config = dict(
    d_mlp=768,
    norm_place='pre',
    tie_embeddings=False,
    init_std_up=0.0214,
    lr=0.0116,
    lr_mult_o=2.0,
    schedule='wsd',
    decay_shape='linear',
    batch_tokens=32768,
    seq_len=512,
    train_tokens=244400000,
)
MLP neurons of a small language model. Each row is named by its layer, matrix (gate and up: input weights; down: output weights) and neuron, and shows model dimensions 128-255. Each number is 500 + 40 x the weight over its row's rms, rounded and kept within 0 to 999. Numbers have three digits each. A neuron's up and down rows have the sign that makes its largest values positive.
A block is one neuron, or neurons of one layer that tend to fire together. After each block is what it responds to, as a language model described it from the Wikipedia text at the highest values.

L2.gate402:523485493525473479496483599523511435529447452513504557496569485464503476562478495509518542457558497523485470500562502482460518505500425480545501495449604505506512593518530524541460577625532446509530533472530550532491501539426490459418480495528586489515476561530501552472524594522544437527482488447488455526511555548502488536504516489502469524570423500501476537411454522550441417533517
L2.up402:472554497503557515573476453451440518510465475505503489528431507487472463478531475489453540519529439460525477427536525445485551563501575464509520513459455471546455484492473443496475478547509518522458505530505494501503482508528485450508441559524505590494496475451536459524487475478508432444495496543448536494479507464430495468566481533495469521496505526483469485503491525380485501435523
L2.down402:479466408534524447507593553468550487535494449516484528432532554490452440614469435529458506459531508481503479504528445528478450511505497471504493484510570559472504501525566556586563475538465485486498541475467436499513436486505518498516431493455513505424486517528499584513478580601538526540487564459533447501515553474560524469476487464535456527439413490516557632431424439557504452478519
L2.gate431:483460503527477430530482526476474455478468548535494576468490420539545511525512494539569497481496464494531497561496452520476543547482487468567515505517533557528520497554473470488540504538507494471467448488477508445504504492488582373471455464522495549524504501538451523500456500512538533481455436552477480509446551511549540537460494536478474541489479489463499468489397514511484405522548
L2.up431:429471487528446489425501541493546457493528474510514502493471488499465482559508527508507466574559430499547489443520555504492434507415550460572495499474493514476478466478507458500538471541517517563486517484469535586560450488492517451478519546485572560507435520464483480520468510547491525513458501510499480483497538530522481500509447500480545434481415537502524494476479447476473447517530
L2.down431:502478506540490571486471507564507497523509481551456518475557502534508589595525471562502456524543441522505448494492471545527538520512467480486464506464516447484537512501468472521527539495528512526506464470400451494464542553441545465503449452490434455466523552487527493544430465514546432500460535508541440515453546448540490509527543552433468574453534545479561504491518524458510578502511
L2.gate476:513533522535553513558436521548534492507442498499464505523492457478481446499466543512491466458526482500476469434521464545447468506469480502424448503534543455496493537570466507520438620492450455495511423565552557469481551451506507549533562571417460562486597483515430442440470483504452551558450513475492500496450510546544515491520489513464515541513488492543429512500463480448518451439473
L2.up476:518524476515502488526529509496489541552520543493465564536542495457494420405445473570505480481504425537544542451444495545596529506530538524467503495488534500428466504483512449476461570414475482551493448547632524511433511494507518466518524542515527478456433454498492492510394471464522492539484494481482562454529530514494579432471478476541510537504486497554532524502426483472505485444492
L2.down476:548495477446537410535438461441467452476481479467566511470529546464573504591461508505536549479445559519461496533511529559465488556482485479493450500518564499414442414560577454489504504526502519488450521435506511541516470590510452482519486521564537526535562516598544492495531540554523566445505469490461581494517489507523461449420456482557528472463447597491492600561504477477481534480516
L2.gate538:521548536503483412474457463547543481442520524583488572472523489461590496497499476481517530510433474468508574467442522537531550450540507496493525462503573561527503469484591488462504475496480537462422504474455511558498509521468467431546478511457498417557551492484525536518531470483543485481432509575480485565517445467519576464429451449538503481470491507526508542414532510466507505467512
L2.up538:487497452521470503528488472510479578500528445457501531446468585496504600466520532541497525428517523494542454505496522431518557552438511530475514517430530484475541472477492531459545574514540525523485507460460480484585529467481565527504522483515524520412542489493389524488565454491475495486521518533518489586461479463536530541512545477516446566550571466512457490537509545530456535465492
L2.down538:528477489585501450520535506539520511483484484508509520424536548491521516496532514553459474482505504523560502549509572572484529590464496458548584612388539524498511465470511524462532520513509498489557496521479482557550467483467525502499517471515544513507519519528496497515540512488510534508494476557528452533463521510461512478507480493498493426515544435522524531522427562496515400414547
Description: Letter H token. The letter H or h as a single-letter token starting a word or formula part, e.g. the H in C19H26N2O4 formulas and h in hockey or horses.

L4.gate107:506499479492467509524556548622519544582553515474487492429560455480569513477456568452455536552468505469575525533460502417492496472513477565541471448487491544545526547525526432518498434440460545516504476507495469541521519518498446593532499474478484534515519575558560518532526476469512508503444425495473529465513482472501483461487562489509455565533566599507512514534495539436569502512587
L4.up107:478461539520464526570464438579494555580524471502436528483524458498506550503467517503445622454476481490543561509465468555494504558457499520562487493477533496521529495513463484524437532466467491498466408459521505543553542504490514555458485523462509484502479597480547516550523467558479517522464441481479492521478603483550402516432440485484512541432487544500516548539512482474508471487462
L4.down107:490530521491536440550500484449537453542471526420470516549539462456468477507454461498498455468483423476410520404547482523534495481553506471481491529526497443436486435462505536447456596548552537457488502461525552463483310485505523466502506492487530517499447516512460481466513458520430612460455598447577525543407432418513588510524449546453492468493486470426429442433573518499458546441487
Description: Mid-word surname pieces. Inner or final word pieces of multi-token personal surnames, often foreign, in bios, tables and credit lists, such as Djok-ov-ic, Rez-ende, Garcí-a.

L4.gate553:547430495465505502470492462460414461562558538463516478521553489480476515502498530521458413510474523536483473415493411494501503439543514471507511481452532458468432488493519421454483458497529514467519468464522526499526529450485400430501458562468540485440425592541431529507479472543527529437511504528451511479481517441451554534544546524487436551570512476537553453508507576532435534474472
L4.up553:437517552430548485493539481422507539494437527446530487506439487497392526478452512474493572497435487527517477530491522458466517494501510543547471479566508465490515481529484561402565548541565546463517502486507530507525512488526477478512480563473464529515406462507424506478504483515455520503455483551470512534480499515461457533532575448476495515570448481480538491497502571472498478464479
L4.down553:527484500539527543475531470522469517525582491513576462529498496500448477498554433553445455501537548394503528504507483493497550450513418506504474535495506541446522497483499489498537491521478525552445540490471518480548719468481500500500545453492546520535508507443476570477495558485478484433546587472488509442538507573525526498544480523509468438502533532552439492528502543545527453510509
Description: Mid-word inner fragments. Word-internal subword pieces like ent, ort, ult, ign that follow a short opening fragment, as in m-ent-ions, cons-ult, esc-ort-ed.

L5.gate74:486515501501515550480456619511511475507511413506507531522520469439483460508478444479524465464523510502551471471523526516496428470543519452542432488520511490524518529440403533514498537481516563499518544483506508517520473558378411550478448527479407510485502527447532565588526510553583440510515533559428555573495542455526519523495467495407484504481504473456456455447531527436488509546457
L5.up74:477514439496481481430559497491506551516570567544491545489487502421569456454493488564536526526522431469529530479499546545449434496468537483514441496513504538531471511488439457530441486543437523475449532478513499526476550505446447507548447593526451513482453443420500568528422510522553597539475503542434543560506498432487510453534493422439418542503515503501535470432545475468581510482452
L5.down74:502497441506498519503440480534540493484478456457454450455482466501486499524518491490551559474475491569456497450537557563481425444468527535524535495509456477500526501514537479531530513475521467539512516477436464453472557494443494488558581558473460502525472490526494488591523458512519460481529555478450495552525441598494473508520562519444474484495498562457475484461462511566549502572441
L5.gate96:494446413519515436459508446527570478521506500502411506495527497450519480457456494515457442599481547483584491431456510539468459451496522529453497449442560498512474536516562456473464432525499479490455526537520511476505459553484502501482470482485496462474517448480438534492471506485530526535517472498493465556528417473536485482485501508538478537532476435515506537553487475527478500486478
L5.up96:413453488530524442447533489463478532482551497516487559440535534489521420557471489545481478439452462547473433499504547521435437481477523556528551580481561516495468529512497483524520484474546545514467498556460551510482617475474425549526466433553483454490487460505481532557432534497482541449461519499474584523478503444477549430490535478470435523440521570443517464506506571495499510447488
L5.down96:481540496441503462470571537552550552489524517521575515489533477473520573599466511526514537534444443517447531459530476533474546418490498498519541534479519502545469461525497564484583473512563549546420497486471568502478531488474523517543499463437544514461460522581530468493512399447500466485551571473534522455467543553516564464444489531494585490443457552542459484519480487459520469494544
L5.gate107:390417490531522452516509472519470473476513470534496479578494541544492556549355557537510598545438526587472520473470466405490466494517479512491502464521566489455526545463516536530431532491523545498472503470485476543512461523547405480553502501432468426485500502474502515471441623512572505424463491503491512517548479443536535524499522469581469552544494464550540529524515617490475513502522
L5.up107:482572518499530462515482506503461512460521523451470534443543535507536547552523495473490506510495488488475439501362431475518549486483480542533515522506467462487469500525494488530474519511497512486570488602507513497530523444447523473551593480480544437579513422544557549514533467468554531413520501466509481431483566473574482536488512512501490484559570459522581498542458547459501485450579
L5.down107:551408446470490395553509456517564460496513503524478451476540512488486474586548508525511529411498535535473517506524470457562504528472466534564505498533544488398531487476480507553412467440543510580482456493548515507536460390460473498518440457556494471491544474458505527467548538487514527495603491495452501505438490481491490462481505437475449481440542564547493440438538518471434549519412
L5.gate762:439467434464523484476514518565503519535497552444523467437561535542525519485489534537485564499482487444500493534533450555507518492524487474483489533450498495493516482484535535494452446531510445567485470461527615509565537520456407548455568489444543429478493455473533538509526585435461450518437487484443455555589534484498540545456453543488437475508475471502455536530475502501471455497588
L5.up762:474526509538413490503523516419531523527492548522491521521425499449573476541483461421544544531555549541525445531469508522500522508504488506519504497473532551527499512479478468498471490520518555507547523490519532562461519472533460458559497519471468511505491500552577502484435521459533512415513452476492584469518487452485609482499523545482522508451590531542560520566521555483479528445521
L5.down762:425486453497554494489456453486419435528502509480517567452435502525506420524495506486445496485533481542464458486513561483443498489551520481497588579517516479572505496475514495485513521483565584502516535519555507477505444498525440484448500428472543500503397465501546518534499497518515524423491475536490508510451515425428505445460504479527497506503510547567454410482538527518541498569478
Description: Mid-name word pieces. Second or middle subword pieces inside proper names, mostly surnames and place names, such as Car-roll, St-ew-art, Co-op-er, Fer-r-ari, plus a surname-initial H after a first name (Hunter, Hale).

L5.gate70:480453481550469504495441481491550500539512553529582520454521431548530593496545475451616522530464487543473434512479511427546581508574458411406452438540387457500515514481446536559566442486545476534503515509491507543480547482567459446480438526537496564560482491461423530502549510563430540517532502517509531509472507507503533455533447611485571527541513496468468525445482504507467512481585
L5.up70:553460493543490532462496538503489477491474543443513508516572530449539454485413512433576566472478489551523465539387513512520495468453498472488505516556546522447529533552514488500461428496475488443508548476487467560435472469502490441470542445476471501547515511481456442391517546546520559449491493535529510508526568492477505461511516557535502545474532579442471528488569480470481499472536
L5.down70:525523468442491488501455520614527475505488518523460404559428477491487530508519462543546542464557490476566528530395538515545521469528502514525569555524444514524532468512581560516589532523539518480486499510472486513532408448561482414557498508537476415516500490520527524528506519507485501530539503541501505481441525591422496544502473477599473527484520395456493462473515458462503481528483
L5.gate100:478532530545531434474452487544486486515540394491502505556510486577495571553458516540575544538547514539487491483469504490522475532492504551459488469533423426495527454509442430497477513542492468488553503541495520563501517488528454568512505536484527512604478499532505511524489483500538561491501463575476523474480441492416557451537468445489480509464469471477473421509511482427491540510573
L5.up100:500442509498485455493381499472504523525500478522440466478491563444558512491499549511488529441494568475450465518516509530451539554410569511493516532543476546473508438530581529547493451524505479424491493472543524491460443468478505438571535496468519457546556498500453521447570485611544519496448488451493473547487475386501495500578473544457492493537453442520453476497456434476494521549509
L5.down100:506488551502560528513467501564471501524521521534601488513530505470458485479507484531563491573500442486419437452467491531485524544485523529526491432495532463431516484543540478515449483418523429494528526479489493478571568504600501473507489507468427511522444533542549548510533493534517427531507473545570508469507484581483464509496547610510473515516470515534491519509560518483479500508477
L5.gate145:546526460475520490495508588528466507532516493451537494486448470492475535566498588471469512415602456508484547532456467452434473505534556544400444577549552533464498492614576531551492524498536501455452451525491539503464474448514520522535561545489442578499511449513515524432526532476486475451528426521444504463510469515469493457548513511511596547515435460444502479538406512529551498491581
L5.up145:525522461487568545492507512548545481583513496514494537566528476537550531467464552530496525462504548502451450397538499492575494494439540480450554524582451526492491498451498492582493391508521489489541492546477547544494570499567500421502503514486464468576551554566469482485536518557455515522477500519498515447519499484541474474552428552448507522556489478476450467516396516482456516525496
L5.down145:457497533473559483474465544570510559522529466481494465547465580465528461522542459571523480531498576497507518533540476446465480513492502534413486513435402508474446528484484485535483489561538464511528538449553447411572601542535434442500483539513515514468480447468466552564491461466460530513467459474580548467470551476524494487464475502506483490522520416496514467501466526531505529497442
L5.gate229:490548493522505559503510424532551537527538529554546496517490524445537450511555489518461546486524518496509512486516517496508506541513501418524515511581443492502485506557502475489458464555495516456440498563529494563488502473591538442563562478486482499572493495562495530458517499494543530440468458501544499541508450479486549459475505485505474486526489438475489516393500542482496511429513
L5.up229:546563549549451469525537471497462555499545562490530528431490487465502461378529462577520458448536452545458550470471479455507551515488452526501485524486435526420498532466495519499480539492493545559528504468495473463472480448559558475573427529521479505529428502434519533426467470506458517563534475479479553406446550508516559462521574514454464502499509490569534472502471510498522543526470
L5.down229:452460488506439547537415454517486555517495515528488463472539551513457498532536538544484484494515491546497472495535511494539504497523518499464461538508531472593425465526463472453495540561505508538522438388511572555534503469515518444552547541472497568468470479512526517546512482565516478531458515508568615527537524557555475566482514497513480413486465527554473460502530506481570460387508
Description: Mid-word fragments after initial letter. Word-piece fragments right after a one-letter word start, often "ess", completing common words: m-ess-ages, v-ess-el, t-ent, m-orn-ing.

L5.gate149:474495487535454476475485565510549538463570486486489530499494487525487423455495461550512499470492414482535499510479532469507481484484508526512518505486472511554502488482430443483459437511501484504501490471489519537552472542564460440433531499493438502441509506485595511577473517418483510483486432523520524493478517472531530505541516529513500526463531477479526559526497508524521495575502
L5.up149:534499487516519468512482490489469467564596498504533459489549530482541535534468455471535477536436495471514538525456443518466512490535533576465464467501506433562514505462448604535465558532487408471489557453501507535508420464451545531483429451454543523484496588520469526421557468511465481478612487482440481511482497454453575470510535443434504498426514489434525556515552468447439476468513
L5.down149:516554526452538471560453579499461561598528552463390492490525511490501474540507497509534501522432432529499470538512512498485483505536438514500548515569502447460418552467451536497491474500462525547511551524533528511503330441486559505513503505468517562449506518481391405474488540454468564392517524479539497512517464485481564502475525559430487504412478469510447427515542428483501555509448
L5.gate228:501430569445456509496472552515523508519560524575462555502449521512509437502501461486483544495507492453572485426500446472487487518453524523477428480436453472498492505463503470591410450541445519518472500465509508513598524563516466516474524575456489477470487548583554521549526451490426499484527504560486493511472473553487480550573527508536519544548581503498487499503551528467484443488503
L5.up228:454536507507526433478440496572488468522486499480500479479540498509459545510541503520512503508537452491547567490512498503530491459470577537563452566497481492576512517555501523466544478412531556451518500462524460463578440470478497564478589505496502430518588499519515571531556518452433460502464457517451448518574553499504516432510406470507472438446501486487475547469512498471493519512569
L5.down228:420477500407540476457484457430490489559546488472540570545449508522499523506507455555500496521535447447389508514505555534481548461449574514467447448471468499524469460454411455478470453446490533479491470511446474470555411510455502472428457525535527528496419463483481472497539480567533538531510525540538542503502534403517538427485498532478532494485444489505411491442503488486526523543447
L5.gate462:441494525474513339533537560522579481534493508473500559518526592492508504447468527514527488509553431530427484496508501468529495486433545419467530542458449594571501462520535520511481524490462490459511533505458507525481520520443393543494415533520486472476474488438520515518467525478457507503493424506554459459482490457485503473498512438513427553498469466453538456468486517471537478508542
L5.up462:541515557520513495573532519515482424453482486533571532475446479492453482527520527476435408534518535581527493508430493509511515477434580471537462538506546491539418489443478504590509451401460520497569482500541486558502529481488473420591419511432463558562513561532514440549473512499487400457463591545461473481498475476488455478530474471517443472402569508517421517549527498562453553510590
L5.down462:479500547550507532558448579430523448457571468427548558554511587485414569479495523498445516508482449399485482462515529456462555510559574476466409515499557494459465531493503480485547455382506545473504525543504517557532418585490527488513453437399508465556536463513542463481506477499571480477508506522479548521478548564492513424549513493453552470506575530575498501425568486515480515471436
L5.gate666:477494520500486548500513503514533499517511508548458485456476468483567518476392562492437510481474511470587454468482414503516424489431586451483497542513516497485464531524512483482454507456523459524462486470501473435517564574503416528477494515498480503516495469427479589528519519431553560494497505511472469531473559508544535540486442528504476520516524520495540571538456517479633522478498
L5.up666:486592459505515533494505552466419538568515516468467395492594530444491536513501488517424487481431515473485450429524495485476482487443478460483482536421562417508517533498521554463434541511471496508447531511489477483494467554473549491503540492575453504514526543450490456478483485460509492476519474512474476536562440454469509470502466539514485529558463497490503483567605510534558493526486
L5.down666:564450481490567503526499491576570421496481465491588582473527543499499467554515447448560531536523514483453503425455523525445494528471594507552550559611547482469534448493547501518511459481506525518501458488496504547467550509489479464483511452509580522545481482531588438522507503529516514529505527504520560504489520544445434435495491523460507522465485547439576502451514508514433530524528
Description: Surname word pieces. Middle and final word pieces inside people's surnames after a first name, often in tables or credit lists, e.g. Farn-es-e, Cabr-era, Guth-rie.

L2.gate111:496475492500537546529475448539550589492539551532505486461552450484487491536497440567583462510401461526565503493520572507448544473511524543504560488512506487424471511561512441498412564572521498482534566505475508505466484520527505432461541435553511519501510545548335432437531527472515544475555516476429559490547444432427477489543534516550473529522507490387475503486479492516555525544501
L2.up111:450402586504520388523484524476479524558496531475503423468466564516536506504510539490483537489517521517514460429520515524563493541460529522514486448557504479449500473429527512510478499487524466530511549468459541535503458521468556519537513548474417496542516489473466482583510473505517519477435529458479519474387513568558466509601491542472524540454461508552537530512573478516536493481476
L2.down111:505509519439525433445518511545474492504468464477470462492464566552495554552542517440490491468471456495494510476510473515500458529502461500499532532450485432487402483480526486543542565504439498500476532507526523479532542501420469532505513432490561499477486505478491515550541469524536510508444468390496566518420542505522519490589478484536533521434503501480459478482491497535519587486472
L2.gate145:546455467512520432457534553497543504484510480525556474535460545523536462464451485563543484532496546510540500458400515468518465453451487527432611499538544465534562511515555546531542499503514426449490581438482509481553442478502452535475602515476452490431486446526521544482528588471526468568459561478556496525484508531432464505491519458517503566579544405416473481427571518537544423528434
L2.up145:560458467479480473478539532530465527427547522545552492575425453536477464508535438484555514520442487499468495479507528456485463540504500550478598521480525590521528555486516505509473463432517504480524538505445474483525492463547468484544491445523538456416522490525586483470473511470570494453503412501495524491521536468523519530517523479552512497502504537489508486459525469537427443512558
L2.down145:569510470537484495501541560473530531478536561518577431472440558529547546489506479535528496588489502524492492489553452449424477538456490551461561440453571431450488512527481478507549505523511391553455615497525507554409508473557520425496486489444455515468521533487490450523572463516593519545531470461453464516540532565483466516448430490542474528488490521439467559466500510539463461465517
L2.gate315:511477556461529516511530525571508494476529514508562451532512530529546499507483467544504482545521540529485483557498518504464516488522580524556484574516497581526497530447587481503475523540445567466436517584472538483468484443486583473510492535506476448518512579491476560438530522503512454552484496481543585503430510503432495492471428474478548575473463429454514469518456519459481554432494
L2.up315:483566503488460494462450547508508472473550471446505527574504548551456524484476449506491530469493489559558458510457562597526506525498533381474464540449483474557442509479558450465444493471516515482555540493474527454508567496456405599485479463560464561476513497485480522571373499485474515442450487483466517446480504526457461506489506518500472528495603485414505470508525505435491504477446
L2.down315:536484490463496494474473509592473558488512465504548503549503508536533542569542544453512483561538499583577476457529575468498527539402604517488497492480493507446561526495433519476449537474497595491469438434465428473494555444433509496496442501508501525514518467450395498473513533526494486530479474506436561423545556514479468479568458518529495485484542444547454485505570449455509557444526
L2.gate466:508510473503527515594549452500490403492499469504536502487428517465515569456572455539440427510505510471496509547481499514526435531561527548509513441490433474505416474538537504556467502531432489495476517482446412524496496522544509469512528549418541514510518485571580462460615572482523523494471490468484531492531491499475453464481561540507479550475459520438509490537527463477543541470494
L2.up466:439460496478509472518480513495484490496558532483465517486538541498482546518535433500407493512539595528491465554529575527569492513439561500417514536475494488522485483466479516451491433499599423553499515529531438448481501542511517556519553583400584556518507460549499484508546439499513560439544461456448505518468523478511521464467573532437558426479500452500512538506519504432498482481505
L2.down466:521502543493451454593499507495516518468542524550569524471464471476430567450515440503490466502503569570483448574508488526566412474490438450467523524465554539512458521509571458506460502521536491477456514516489490435496484505536501530493509517428519524453505432526413506525456493573483555435503504450503421513430548490485482471554524469473464436492481498518561510569559530507502465545466
Description: Word-initial fragments, esp. "tr". First sub-word pieces opening a longer word, especially "tr" (trunk, trouble, trust, true, trade), also o-, comm-, v-, ob-.